From a checkpoint of a small transformer trained on Wikipedia: no position embeddings.
MLP neurons of a small language model. Each row is named by its layer, matrix (up: input weights; down: output weights) and neuron, and shows model dimensions 0-191. Each number is 500 + 50 x the weight over its row's rms, rounded and kept within 0 to 999. Numbers have three digits each.
After each neuron's rows, "fires on" lists the tokens most often at its 100 highest values on Wikipedia text that the model never trained on; "fires after" lists the tokens most often just before its 100 highest values on Wikipedia text that the model never trained on. A number after a token or word is its count.

L7.up225:457475461496547471518427502529384454535531498511574571554490563567503454508476474492457446585458505534453499442494459497526451444527488463390471495501535416518541484521531467569423501464473444512449441561572490531615496464572500585561682583500546494518567484492496447452520498503498472561520548525556550551432544538441424523447497517554415523405475422561588558482480512519559431488472463503411511505416403433451477549440574424495507495432536528520577443468554539444489567450485520547549466560511495600517557546408434536567504564395479450509441516453481446505471547507539558519
L7.down225:431501462509474555595447371466510497574500413570571619460444552549511551497486509444523455636509544429581504484427438363548590481449462465506498557552517417474532484483447457474503432445521535501535432487617501508440477557452506450484552452581508478520497588477527519476495580520469493472554531463524433534500445452489489442515572505535453547503542526406514515477518424487527526542435510547509465505511481496477500538565588475520548476490439538438447564520493557547494525503598585492608479571531514476482574535482460506431463358442459446576438455442528538544595458507508503442
fires on: " it" 32, "==" 20, " This" 15, " this" 11, " research" 6, " It" 4
fires after: "," 24, ".\n\n" 20, "." 17, " although" 4, " which" 4, " that" 4

L13.up369:426506366571480460470564448543513490464526480453629508521619650620443445544477376475536540550508380436469529498440567458531488466503458547514572476468490567450566484528459541499395515433454482617530468552442446539461508618500562476495515452502555455522510514538475563519476523494488462460492475546521571517489554506464520531496491488485490503586437502529453443576517563487538552421474550503491528517442479537493481476534506533494457411508457549430394516521473556486564555507500409541570516547469475543464499466386545556404499579462540507531527453529496523507385498532473559452
L13.down369:525505450464494485478496530543561494425501458499434465521391518569381538503527501504621464527557501481567527474481552567525578486440519414523453478478477482416440490491507408533589525506491529508545542551490427505623400565542504564526481523506504510573513525501452442481531485583430539575481523478484453484492450590482415405429525447445453557493454554507531468502453466538492545584623462522470535534553414428511447581521494521541486493557400607552466509493433500551470444548508489480383524458488626431557437418510526517579541511453520567556538401495512472454546483492423505470
fires on: " which" 14, " who" 12, " He" 12, " They" 7, " they" 6
fires after: "." 26, "," 23, "W" 4, " that" 4

L10.up214:503512546455430442475507561511517532465494506459577539553425526481613484593546572459621506486430424531518444498446464461481548441504464482527472484366568469593580519513482465509529441461494464410452602444467488580483491567500523481415521418491443523487443508512561576367472507453536535615482539479477468551453447481495510542431491495453501593520449555444525545578570577461488497472481508617570504496434535540428503581515498545506424514461508491541475449419466519463421511482451424493409562451595477589535470563434537548450487465520436519508506508482519469478501390562525529501
L10.down214:502508544491533522484398490513441473472375555391523456542452481449465624524439526499446573546373386476496465481528390508505420495531534531446495449585517483478571528522528544432498491514532460444491530543476549532501506535559596468540403451431469466481463492589545407601431478485537500523473411563515534490469539520582517522596465550464567495524511546558600428509591583620511498518456464483476514518536558352459523494528431554534529480461474512551561553482534523481513517515447456419487525524442491494497539449491452457479503487477468484537490577398450552483544455526466594551
fires on: "6" 17, "1" 12, " won" 11, "0" 5, "ified" 4, " scored" 4
fires after: " " 32, " He" 10, "-" 6, "," 5, "." 4, " qual" 4

L12.up229:529453491494546550553541572496600513486611527523566549468421502503508519477536391482545524493499497508537478590459498418474473449487505585517473457494472493533547456409534532583540556444533448408483506471533332524502534499553590534443518524550530369501413557540496471380460480477527498539459549606539545348481489495486482479444547545498539537480454577500458513576510569520512478446562593505505438516508492480423465543533470558450485523485463532516472515495478490495594515400532577480508520508371528533548413491481408540510507526444441514483541591427525542455389452478467521536
L12.down229:469384548568465409546526500509544488498540451498491520471566547498532540523461594483392445533466523514516589511478445517485482543439491480470448596513517556452497532442542534501445485621542495539473536450495551494471442519503494481492537521487379534522449473409463508532586479547470456514517506432532452569352515533533562448516453491578487479520578487565458529402430503497476535566455445491510482531480435485564502523498483484593540481412502496478504533472549434499388436521491491519540542505551568557488473630517509512435391464389432505475408537479454540572659507562502395538
fires on: "2" 18, "1" 17, "3" 7, "," 5, "5" 4, "4" 4
fires after: " " 47, " |" 5, "," 4, " (" 4, "-" 4

L8.up49:441487532515467497547589545459537472464483440489473437520471578490548545546631440406510499404489442555499436422509493455505465455507560470552515460431561444653449415603472485420532487465474505415423561491505450441502468548457550430540489518521443441528602506508548585422422476545463506523490390561533556493422479447454450551542371470481510447544550497504450529546518544548495478517482449530569514527465480480425556510606546551504480558471520540526501485493548551457446518508492467486546540547578430505524500546382538462537542593480433472555580502450546488522540440465572480429
L8.down49:450482529531457524496552546493494546537594551462532393499421512449478548500502464478610457434575489552536549512522449376510520525561507462449600514529542451493529539569516505430589494627456462495507590606521460435459477469549488495553549430372527527557485472504518650459552589581533553508483520481506607457528526512441569472510498502484502490478429430472449469493629509539467514489447503483482409562499550499445459476463515502526457546424525469452419560477566499379442423481509469458408484515472459423506500419491436497523505457524555517478537534494375522488524496568488476553
fires on: " In" 21, " During" 13, "ic" 10, "During" 8, " of" 8, "ince" 5
fires after: "." 32, ".\n\n" 10, "S" 5, " def" 4

L12.up188:548517501450525534436522441486439547498477434586458513497498446434528455454529447527627549441404463529584651572439417508538447475488504554521562494471480458552533486551431499482487517474498457510471530464577482499516607653498583495505474512520480525579559522516397510453564478472406568517427455492560527545526485419498507501554467530499496503430494539524580544526522495575513466463495463522461509431426500537469605496561583470502552561488483509475515462399552392508463473547451493492422603458532431523457533518488593481444565519447536528616447451522369564498501507523497502462
L12.down188:423547571499541424601515428540543500478419515419494374407509532451520549510458429467494403558474486515508478540546485547505431544580567505437533548457517446419508527437595529539435456527548532580501556587470551465534483474525450520579510508433439496527567584490439568556416496503475508465531458492569535541512440560504453458423570472506597475497519541427553548538535467554472418503483454507501517437483469509443529556488443490609548519453493470541510415563561456456511524556520437451456465495488402556527397608452474408482513570455443528502542550577477574506499506557429442532
fires on: " " 33, " C" 16, "le" 12, " W" 6, "-w" 5, "w" 5
fires after: "|" 29, "-" 7, ";" 5, "s" 5, "re" 4

L5.up38:541435520493406488536463587415443513502466486450522435526452500406588515570590446417529492467491525448413449523520487681435390472527426484452406536492441495532470539531522577548520540515549445455488579519429472515402536490507469545479461499519490498483515542448448494506619525479571573521466487582523571425468502461561499519591395524389405467484465549560465541571493564559576496590563489433463517476480542468483581465425487438495526503443495472475499512473472477441493549540503498502462438584553516433455469568436449505493448528498491492565459496500465551435548464460532562561
L5.down38:453391534468536463509515469557506472490464548403460488541394506440485431495441592517489515491458532565510490427511545527560547433583565435557466478517413547464445447472492476460496498520460454479481484481518476423499484575438534500541428623523409441555536540494558504565578487474568399521488544486514551519529523505426542512466608429461486512519532468500475468566502488487545504502491589522534459567459643476602504495530483491488501457539566547530372423486642536476427485579486486437468481485487610552527396451466499527600479520469533406472550513480457518538535507483402558433
fires on: " In" 37, "." 19, "In" 11, " " 10, "in" 5, "-" 5
fires after: "." 36, "'\n" 10, "2" 8

L7.up209:495501514398450620447566419441526554495506431534517480494535488505534542561480515544511487456553392506464493492564447511615518482465534433493441486506441480524489456475465491485497515474559490537457507491590445493543477566516436550584460573536557486527543458473482484484492485480502493658444475540501445451434490517490478486444447502483620536499549498503457528568539537503537536582600590423432393449448486491426540445515523506518542574501530492536529520481478606412389439464444529414560509476579484599511503566497489473561449469523379560425440474545566527456383486490511559590
L7.down209:564443514505530487549451495486439529515505535491517574492471542538548445568468526517529493576539472353422530454458511529426499431491552430550483502518465541454468436422582426562506478530477439544584479548498448401556458452500522458444468539513568539528511457468491470487445498509457562455507508534422484496450532541525490462447463573488495541525525492590540602408574513471461534508568556466495471395411613471570507604527438535533425483440531492499519501523599587526502498540441398546470479496604572434482492552396566526431480550522410430522588488583407543461510498488552570470
fires on: "8" 12, "3" 10, "0" 9, "4" 8, "2" 6, "r" 5
fires after: "," 38, "." 10, "-" 6, " ob" 4

L5.up170:486489545547523419439547460483424472548514515562458524461470484594562430486538455445570521441421462433499474441463438466536439416519478530526511528362517494488495462585477467521436565481553487477472536539510467460464538515523546544478511611431463459539515594505466570491557490507523528468535461525567639534482526558481425535526548503417414508477441374488503511568461511504547399490451429547487593536437487480417478426497586420512501538539519504535492474539593538511513524494456480504441479521506551455481410481509447576475414583586434498525489388625499460509613520471440536466
L5.down170:530600496507528568488452452569461554519507518539526565385536452518487469430473500492457444561530516350452513501601520480503458466534522395454523551490461433560436433563482521472537577446481531446442524465501561527552488515502535591489520455525537553621504459509474420558551557452505512535569501458508396511490512495475521458454532440553391508581549459430537544542508487526472504453483623421491479460594477538602506405478554512438444430467484456540569526538478474490473567474392579470445398450569501547463463478497557541551462448461499579509514548418581443499481566501482537448
fires on: " it" 52, " also" 10, " when" 7, " never" 6, " Gre" 5
fires after: "," 30, " that" 6, " which" 6, " but" 6, " He" 6

L2.up203:466522518539562480533459452334489431443516454469526391623532496596472557524552521515497478479488469541529466444523574615472496498486443440500455399607475566472533367479397587476463583496485501537528505466427519545551536575449535537452462546424498436561441562492494526440464506451487463491502473439605493467440550447516427612513359510473538461525591566487543510458509562608506463512484587480492456508448603425504513470527570481493537481486513482514435527499576506491483517503481494504575461484530444496462432464465520498514473546495547547497541533527546452573487502588532530433
L2.down203:504562521402526428519492458466552447443363470538499597550570529486521524352503505479493467459548518514368565482482580578377484488435518481559504390559500508480500534502510493487558566559455452512449509418515550646517485453594450513506486466568462499439470534460513486542423516491422491455534422590476490481546554534475481553455477561551578442508416511524551569510476555549557499539506471454596542468498489469452499565515350537534470487420518475443499475502481500472429545472494487553450482457562428470472473559568527527532515537538501498582429531562506504570539521570537515418
fires on: "8" 26, "9" 25, "p" 9, "4" 7, "res" 4, "7" 4
fires after: "199" 51, "194" 9, "191" 8, " cor" 5, "res" 4

L8.up25:510453438493398544378488493473538520479493470543511344492494602507509391419501541453492526440438503572444479425455490394513520463589399518470499575465547511497569510566391455575435538520500530521546512523555448512484521567470505538446550535492453511588461529530538501497569510465454469449465559523498532509506530524449392462512469513487451449469539445511464540551542559443549505454467508456459543476410449491438532518551622358507525520503486609561477445519427595507569559463481554526569539545543497587492498532486516556526531550477456532419502393542513476538506450457513588444
L8.down25:454523454419493482503495514486517534506573497528487516516521579528478566542444544515484426513507507542404439500426444547470491437442456519600524420424504392585490540604512508393400485480539508448483409525630540492391512510579606568559455519576562502493542546504558476447518508522426477544570545479489566518522501489489473459483477442542477533523526570536512548395375559475563540546468546403423497505490541462445471478452520445478571511472487564522547493489445501473609500425451457567540404485539519464538532481457502547511394454507463562496584447543568466474484609540501510455
fires on: " It" 45, " it" 17, " also" 8
fires after: "." 43, "," 10, " He" 7

L7.up41:441506457431412552537535489520507533524456503555564513575526552429490519587536447442463466475432423499506490454512547559467492504460440494428479555436549475474500501618566484419449557551613537514508441519559451530486461481561432476480529439491498503429489519455516575465526437494492538549436507539528566559527499499514460601438402502531507555598466505477564446521487608474486460579555413433451574448387498556485483539519593438457564440478502482607500502582581471433456470419485427505483468410495462458474465516401550557603483441549485511500544430533551465534550477489616536497
L7.down41:412371502456460501574517481464464423549475515556523603492457516502404493433509427492544455518418501486528500515497467538538563454458482522556476557535467498478560528534476475449481462550494400554523473427500482620494456437541485498500482537521461434632514545431517523470488519573389403507512468479521555504495499451465537487458608557606522494571566568576505458556453546420539491542543509549453476640499527532521472456510470487450473525485549560467526409422508564489483528527458568539556489473422499478409477489439361590427578459514523548504471487532470568578441561559452546503
fires on: " he" 30, " He" 19, " and" 7, " it" 5
fires after: "," 26, "." 21, " before" 8, " after" 8, " when" 4, " that" 4

L10.up33:571421564519459512481527503462549515457559420495510540548583605446564494493541386536447473532541429498516494566515499503430507505536468418478474609474513499489536503461468573451462601439466498489508494529468471589490489455538462509509415433488468491543507535501420476544487607502535536625495463539541526442485472560418535461558437534574558539512502455494435466501460678534546485533512563457563486509461438540386542541594542515504570561442600530452575446567475503456411510392518399495538495495502471414512475505397478530604493561544500483482552489497512523472548442502494535561
L10.down33:513401443537540565504482505452514502559555457463540502577511533522436477482494547504433546479578506555540397478436451453470467453468549511554442513559532404491506473497502436537537447494568549508388449508499457573578515568476538442538459560517466485568505485478525483485521429553473555505499512380486503503468491506531473576408540439496551514564498530564461583701530537494526479461604393494444530406407545553540535522506511495531516475482505556452500569357493586426476512391454489398470527570503445577479473566519479551506555489424499488483535510504530502420465565440526511444
fires on: ":" 37, "0" 9, "6" 8, "8" 8
fires after: "," 57, "2" 8, "5" 5, "." 4, "15" 4

L8.up162:544514505427575555507531542480514541489507467546460446446513541442575475579523461489509477445404537495472512509559490454561414511610499499530501407430468488499451507499510460542460524622543476443460515500542498451397550510492452430639527471519448451551551465472532563476505424425560534485459480426530495567535471525559527499419496433455469463537475546496522481605451570590449499545500409507473564437437561525444512519507533365465599536541501543630493495520488481413487529524547488532501527535490503539409399537447607622553498554422508474503533457509434458494480469434571424481
L8.down162:453423564562424548493510464522520492479515584503582596536488476495492578479572475476425503455517501377539503542514415493490550495431490548487448635543522462511558524458428429476566441494387460462463489413546500502636505470483526512438462550479545556530469458507556551606536499582527492554570497510410574459435566417482529561479480519509444416461550490545472511445596445358563500511507543563528536516523488439595498477531416512493410459532479498471440470487492493472452484497469486481455497515483571444538490490431482428562576530516479497583531571530465519559428516551397569457
fires on: "F" 37, "W" 22, "f" 18, "H" 6, "B" 5
fires after: " (" 31, "==" 18, ".\n\n" 13, "===" 9, " ==\n" 5, " \"" 5

L5.up49:538565537468513572448513480462530419478417438509607498375442591413420463581545472529485399513516455509407539560486568568537457480575546485570583524467454448470530544604456512485412514548367455553527461570524497579555551446473517561516574538514470471481507453573495606539574506514448535488537476568428467470431476494464448477566474515473403534484521608445445401530503459562501476511534512458505439529566531474517513455499510440458490406462437614467468457538383513481536453499470515564538491504493466496482519509433540524537477549456474530518522565546462467541467515565504419463
L5.down49:421456491575484464529498463693498524477592460474510498552452353527493527491538490480413529538515499503527554547590529524436478578453597511433495566537538517572480556490542571461583458480538542515485563465419500536426537547541514474496504450476482535560473533444456560557506498488416490474464575430634436461454508461517472544444511513482496495484474417499532571419488507400522437459566482530456424521473536513564461527427441529530568505523538531477423508420550523541498574427554431425490597511478466479492546508534489551453445468512469481520522442564602409500523430447447498602
fires on: "|" 46, "-" 11, "d" 5, "é" 4
fires after: " |\n" 43, "\n" 6, ")\n" 5, "E" 4

L6.up178:555542426437544464560508428564522491556467451511480471542455511532524575574527555486536451496407541455492448476602526511500496500498558454461507434495562505506513514593519528539499521520546480402450526453518476488494657495465438522500474433448493478540484439387490583513508405482484499483409468395594477463456485560416508480513574480540439574460504480497513508532491531548584537499566475588334546491455498439503540500587651455498553487425457566578573418484455559537478497420494439543464433533492413523415474477457531581511464487478465560574493509460535502494535468432530547499
L6.down178:447425501552507428468557492536489536534541423512482485465484561444490515511547507565470527461469487522479505553460495523526583450481562445462509546533502513458598479441509551471503469483476472486524480419588538491485568500435398408512496463555499518549460461537555519580483394565613523421511549349503522453436562478475518493581486582575462470548524540445478448556526451440465459512448487572500487454563419533614499580544491513462581493471522541476645525482531508448403418503433445486462505484412438411486566494608503557493628519503443474492501460583452529572493553474483450430
fires on: "G" 23, "D" 14, "H" 14, "R" 13, " L" 12, "P" 4
fires after: "." 22, ".\n\n" 21, "\n\n" 10, " \"" 8, " ==\n" 6

L8.up47:453491508446430648509503471538468594465502475475484512529450516489537453484526516458519522452484503535491521504544475536501472511600454507540493420454486528461530553518517580575503533540507461366457583491492552556472538564493533481587514506466513427432648484561508521456486494435580415538487440454546589521532466614520455481508470481522504530424468473432480545469485544493562495583500475554414509517460532475460563523489598540407440478480589520597569438556468448414531663442437520388502467517478474646461492503479591482515517516477466449486557483527497468434529474527521439428
L8.down47:476524524509383471563492478477500483490528493443566475507513599458621549497546552555403560477510416482471530472482399484441511579446508459450536428509511455496454504558533444565549503506568457466614513536535511502519454539505453523525503469590583524532502504521546495519563580495520567525515413477438552438527522502456407465534521492531529470433507486530407426452490546553581531366419469528476523495423592437536596477485423457538491550483460490604528523511518454514551568595480448539507444487534386499370520516517465587518501543559472445572396478537444399541515504507448540517
fires on: "1" 13, "E" 12, "4" 8, " and" 8, "2" 7, "0" 5
fires after: " " 43, "==" 5, " \"" 4, " ." 4, " d" 4, "," 4

L5.up152:457657492432566464432483471531464459515479394527459488394541510498499410484445534434499499415466462426498495446569514502474498414479516600457476460477463445444450576500489604514348527470360386536565417503510525502493541518522501486511590469492544462434516553516545452492554467436457582504488464501572504522496471529382518528580460557539566492397511613566561488512576561498600495484506526451525473488508428495485480468548509572493543462472460495512424499512462535496615532520479568477513520522490447500481586503518511479530530589430571473541497476554506462443544486403484508503
L5.down152:472406561509422650523510426472553499495599434507543509553479435449570500476526497509496485509496447501549471396552519562552434577427570461522494438513491399533479481557532451484528485462528485407411463423420551492516482523518523570602577444535527499511429446524450546447492542452539393468525547503550560540435424528430556473412460493472528550516516479521398439488560532525556497548442508419539506419540546463502507472517549559485464437477537489426480411488597511532451598501509483485557602493623551504431531501576457433482490518516507521476593455521465476529495615464487517510
fires on: "-" 46, "ust" 8, "at" 6, "vation" 5
fires after: "\n" 23, ")\n" 23, " Ele" 5, " Ind" 4, " N" 4

L6.up21:464433458542478532501447493463407410500495486601568478606569573513482438514514436362524479547506431488462506399508453528542458570506522518533522504479495488499590475446426481476388573539492503462546428600488545544503437480510509445521510596496557502402506502510489542550582498472559538494527420534537515378456426589503378466511443530565467515433494523485469508522616477501553413513619583516502478485482497427471463543508548495420516495403561544566428555530551522481515566508528544520503427526470524414432526405584455531483495438410545502546513471472473539486523504506516556489
L6.down21:549499561515505483509481519530489532513503538458460558513451465542465600600496455469387493555417538464460492474414407463546528433411467432432496549527505387527548565534510469559406572543498491450595506468507507402524505488535530544516514497558567517544474449498490461449447520487430549456554628538493519567488478432476457493489468594512539502475563501355422583539520380578532527535417483450479484487533438488530515406385535465551478517621527532439553483419569526526522519446535538483433468475462507519510543530552565589463534450478565567533465503496518517464500523475460472623
fires on: " It" 47, " it" 34, "It" 6, " area" 4
fires after: "." 43, "," 21, ".\n\n" 4

L2.up36:545434439385496570495537537396459448497535464565522493536511538585484457533527503492440456500456546515548475557479536484522447524504471564461446567439406441427535525549403423529481513471588528387456533545426422513545578504491515501588425467489497519548477493510421509495522467461516658497472454583558525442500447556434553478513493429447562508554408572525512515630528486490482486506595414503528444457498468423532547469611516471524535511436531570473560500563526500492470473476489534486491504468540516541520383552376391446486482550542581471499499486458520472446577523460560520550
L2.down36:382457448431451367530502458478529523443565593497513564431416539430561429422499527534571563483502549447504559589459437437536468448571455490496558439546450508491545491570465455539493477450506459550451516509561401470538522530579515525398507540445472496491493615516496481546523570539576503432521536506573510504572496505480512436466487518443523544455546427490546527571510546470466505500528481577520478539445673453489564533474451468612481471439522415476480406456454531509409478513537386539490557468528520465559529454516478563506521508541503388458414538494461497513482561564509552491
fires on: "-" 19, "|" 12, " " 11, ":" 9, " in" 9, " on" 5
fires after: "'\n" 22, "\n" 9, " |\n" 9, " born" 8, "===\n" 6

L6.up110:479489496463462516494443535480477489454500459624520431544529509542493506553607472431456504501582517431429536563489547485531494450493478581482403488540473394481552508502488478536400472468450543426544541541522524601552492469535475524574500543566466523467466387494507464431483533423555546492509490474491434434417409451504448467465526510545488566507514531579535548536534501488482437469520502478544546513438485468507461492509507410501507574522485534544458467436457608510496599440464374496534543559557482485501494566458657491467475435551516543426434473490467494369581391482619510609
L6.down110:474529450526536388544447556560433545515513477499547493594475502538591489454492496484431511516534484501498498493487533516510463458559560445480376509529516425514466496545600547488453465485580589459445472546546505538576428470507579411458534517548506482486439537465509504479509519468560482575407564469421567471466569467418561538449517572449407558449463438606508504492510557377459431564506507544508525545479531486465494441551520455502507617475526556532463570414452474509446528496475406450600504441508561585459506508402449512623460529402520468501467481470458484478589402525553559497
fires on: "===" 53, "==" 33, "====" 6
fires after: "\n\n" 27, ".\n\n" 18, " |\n\n" 11, "==\n" 7, ")\n\n" 7, " ==\n\n" 5

L6.up287:532461457521486561428542509490516547409525370525461478491531548497581446513504563466486506479531449500406438439472495600445475473533472524519541434467505486517475514503444533480513527471498502497353522518523422445500492525535388496505551548590478562501461470466571499441585557532484429557443475501495485494480486527557476552486413432487468531444503425564518621553542496512487507577592472495520561514428527469458570600604588408489509538442623555425502432494486508527450484519414512598509508532524508517484409524529522550558465559442402462453528571493523563387550464473573473588
L6.down287:482489490573433435436564512397454543567520525532477379515492515393454533538448441472568505476609455491440503529491472504516549521464526502509523452524470444567505407460441609516466489555489495520524393442496469477410523553539501543493603550457482565565496491535428484474417471525474565502548459529499516596385475523515472533434531571514384521535470504540388551542473534547465473452399543573478546547502532520478461479480519412517454525393503545541457493417493498516482516466539596474557581492481565540535471449479535472420453512509562473539488604556476524550563463656542499459
fires on: " In" 33, "ince" 11, "f" 9, " his" 8, " without" 4, " of" 4
fires after: "." 37, " to" 10, " S" 6, " I" 5, "S" 5

L12.up283:472538413495523479553507428570443547521490476499540519573556496534404422422577491481490467516528365497453485435458534444461535442399560524506406541404454401522448498562454486455398548522519455567493500594629545504468528477407581545560435495509549461592558515470543534405556458493449615505521503497524551505490521495487496478412510462373480453539583600507541558552507526590526492546502487494398509531484536468389518545526527480437538536496381544557452464485474523495526504435460480463541525572540467449509505532427529498556413481431498509473470485507519482549539482479562525498
L12.down283:671434434466591525494524533531538552492453530523496583489503516546591586513481419557497470489476400491596586516491452543560381496502520473495472497470451473523471545513512552506522434450514490469507451552518558518491472485541501472486557534525568407525526552481473536514438522440539535616495484391497406488553595588563499564451542536510485500575439487505505545624458532445550536531572428584545422509409593526464418464418511461486476445495425507446501490432572533458538569415443457519522459450476516426473545524438516481512467524429442388462518461479445459495530548510550490495
fires on: " |" 43, " National" 17, "===" 15, " " 13, "==" 4
fires after: " the" 27, " |\n\n" 7, "ore" 6, "onent" 6, "\n\n" 4, "==\n" 4

L7.up49:482474475412421565446439466541463502610503488561485451476452570458576511539520472470509487512500440464479493439472595480465457473474484451620403420461560444441526467617454520504484474428546491468546485513504497574442530557524590518435550489523470494606600471540514505476490512466438429478494500548544568551455504541493506505538519425450499583528605492545516544550515629452516481485450504575426460539348487530487579445523607422485410513455563536500492477514507594429441504524482480508474532443537502537464482551457510394562440521611528498559484554512572492575496476443563497466
L7.down49:512530509511564506592466503496535487532545449386456487545424537518402493484363498473530573493558496525629445458517512526450466493450517437584523445570503415467480555513488513476567512569559493489514502518474559466470486428500525530523505483480581471556565501465514596580555442470414559569440487556532502563380514546422470448447560552443487513514434560488484433546448539460423494575569478458590479459469507513514509571479531410481560429416430528467510527532549503504596537555423443440557440389507566455382492536433505498504526515526529473516578533444505516453476442458524449592
fires on: " he" 46, "6" 8, "7" 7, "9" 5, "3" 5, " He" 5
fires after: "." 48, "," 19, " where" 4

L7.up204:534486499460549488479440554539444581457446438511563426530515543506512536605559599477444579547537418447438526468362505516493409483566500497516469445426509460552505559610427500487399516534474437435462565587485514518545485523530467492429519511474490525449464532423502483406550495517543515511522411540433532415442395551463513515391515493508554546600466582597551531513542499570541477572490489501466550488507427485525470541500497499482474512498478534464471528517478535455542537488518376437456481495460509472478458485556602444435480492482476545381517476467526518482580417481567439650
L7.down204:523489525449500427551523514491480507436453558493511415495492539530522459431480545495460470410460466398591402470533513530582547540562521436499363470529457502536481487476562551476487506535591475537531399528536497486498435513483556474519456456511476516549512529441411483553487387457559499511531503428490565491607536529531529533451498496469478488513503474462482535498469475428474554541490577587517522537449531493504519523546494460509460482490529507509500669515589481404571627614509439501484478393454529492480490490484601512451501413377488461482514450476514461614597500649449525552
fires on: "==" 31, "===" 20, "'" 8, "es" 5, " '" 5, " :" 4
fires after: ".\n\n" 36, " L" 9, " O" 7, "\n\n" 7, " the" 5

L9.up383:505581545477466496453552591528462498462539460511443463603557643535440558541526494480556412431435517521444433521497515448468460464550454528481374436434486584511454517527457540424475557607519450455440537547506492415458527476414501544536555542425488526557564528439439506466550490500477461430466544503546516476502413524459422474459392513531523459423505514570499543482537531495591455522499439513453450453561466471509542449540537532530495590510656506565523459447441467406480530453426543542519514486585493504512460456458557481578444607459443559580532478510520513509553520458496558574
L9.down383:469544522499463436480461569603507565421399493470429361546443470520486486500515514557420456508450605473429548467476562475509400397489495469601556496550440533511474526598486507531502521545492494542558453570530564535442476486546479496523447581555479552486505481493391504459542477595542478481574546581440518476466482533434455462553424508470558478549458525507454522556523538624556553542469565516588428521542507434433473569472459533467528473459508602580530416462453541454563525486404461500451422440550504442465491555522471411436551635471533473499493530508510505501526511478493454451
fires on: "In" 43, " In" 18, " in" 12, " For" 5, " h" 4
fires after: ".\n\n" 28, "." 26, "," 6, " ==\n" 4

L9.up313:533478527513479621533455526530517629453463550503493525489475530464594499552500509499477557437476409571512450542516456517540465425538494476570454457460530524598499519473484445569474605436634472447441494509478525563554473536494544426612504500465476461455504456459465451435513499579463477595491436503471500476442446427471518492515496451593463449462481535525455491606500559521543512501553572564464460524467521447468514494550564438476534515428581543587435404534541527463470571434565562476476407439468454536491337507437430516466500498505462484408570489489430509477463400582501537547
L9.down313:439454536607512498601479556498416508564508562524570549532449474471521565514482513470461531502506491427570540522417438493423572489490571571464490534532533447464582531516585420406549532496548424524472565415473514555535402365467532475405501527502410392537499539498601543472528493521474511514470437557589517453442480509465595504487495439488503538542488478502536471583569413484452500457487514511467447598424459557540519513533502505487426527614507491467526472444510465443493549466388498483466576398486456590463505555462550517470493535364471434546563539468534562511517500506514499449
fires on: "1" 70, "2" 18
fires after: " " 63, "–" 27

L7.up281:541489519468499448551524585558516553461437490486455503540475550499519478472515458449463525443401512617447515512520460598449471478515507578476529389511472496593495451454466507565436499538475535398443562528557400452539634584524546568666499524523423457561531501505488595458427514482524464522442476453509476474484478446541469479552479484548465564456532568498536500517521470587539504467559500469449515435475501352450559519429483474523506572529512518609508467440546537525499472489543544527602519587509447592468468461449500563604383517473411551538513524463526511484477503485595482502
L7.down281:413413525527503519533561464547437447573484576521588537442478496425505469430517507478527432420554611564493468541560530552478444454582463494422441536539446530496468545498445465429513389528531513450526475417456504502538442501489525557550494553538530493570452564515532516409517525483562519565470486343480543512508474516547570531521527401594463394495419463502483519418555371459526564517539519476469452489577509512528521515531510492464548438518515454497456594468574512467529536486495468463403487531449586481665486528543590476534436579430419494504535521523525552465534501476538524515
fires on: " " 50, "2" 8, "4" 7, "3" 6, " non" 5
fires after: " " 24, " |" 16, " to" 13, " and" 6, " the" 5

L9.up79:456452517460537561521495546480495571573518396573525447474451601493606466515571539521522555444529481504508482462489499473537470375567401477521507451528467539582536445491384422479562458524416441442450559529531482490504639567502505440567451552392535423399455447532463476438545462443497542553513451465503513490544456536544533479504492479535446489490533502564472526554451596505536547552467532557427551485497351496525547556524594506410431531501469474581544492556512518417466517440568456462515455510501488558460523557397477484547514503481480492577530490555422438549447500510521416551
L9.down79:542522622479447473472543522499540501612517513477548507583391492559501513419530533458464550619584501551502472459507579471490584501511516476465524488600414545433505491388583512431503428553511527480492456451450487564608489403458502577500435475501453432466515471452567510526542521537556576496564565525491547603542559489505476551478478402499520429485534535434479459475475463481507428485387549548458461535483432501412592529573400445490522414517440434535447493557536538551519504486488444461515479474512457482497489529505473465572611587471549561482486528418472455456566411488526483459
fires on: "S" 40, "H" 23, " S" 9, " |" 7, "s" 5, " s" 4
fires after: ".\n\n" 20, " \"" 17, " Title" 6, "==" 4, "\n\n" 4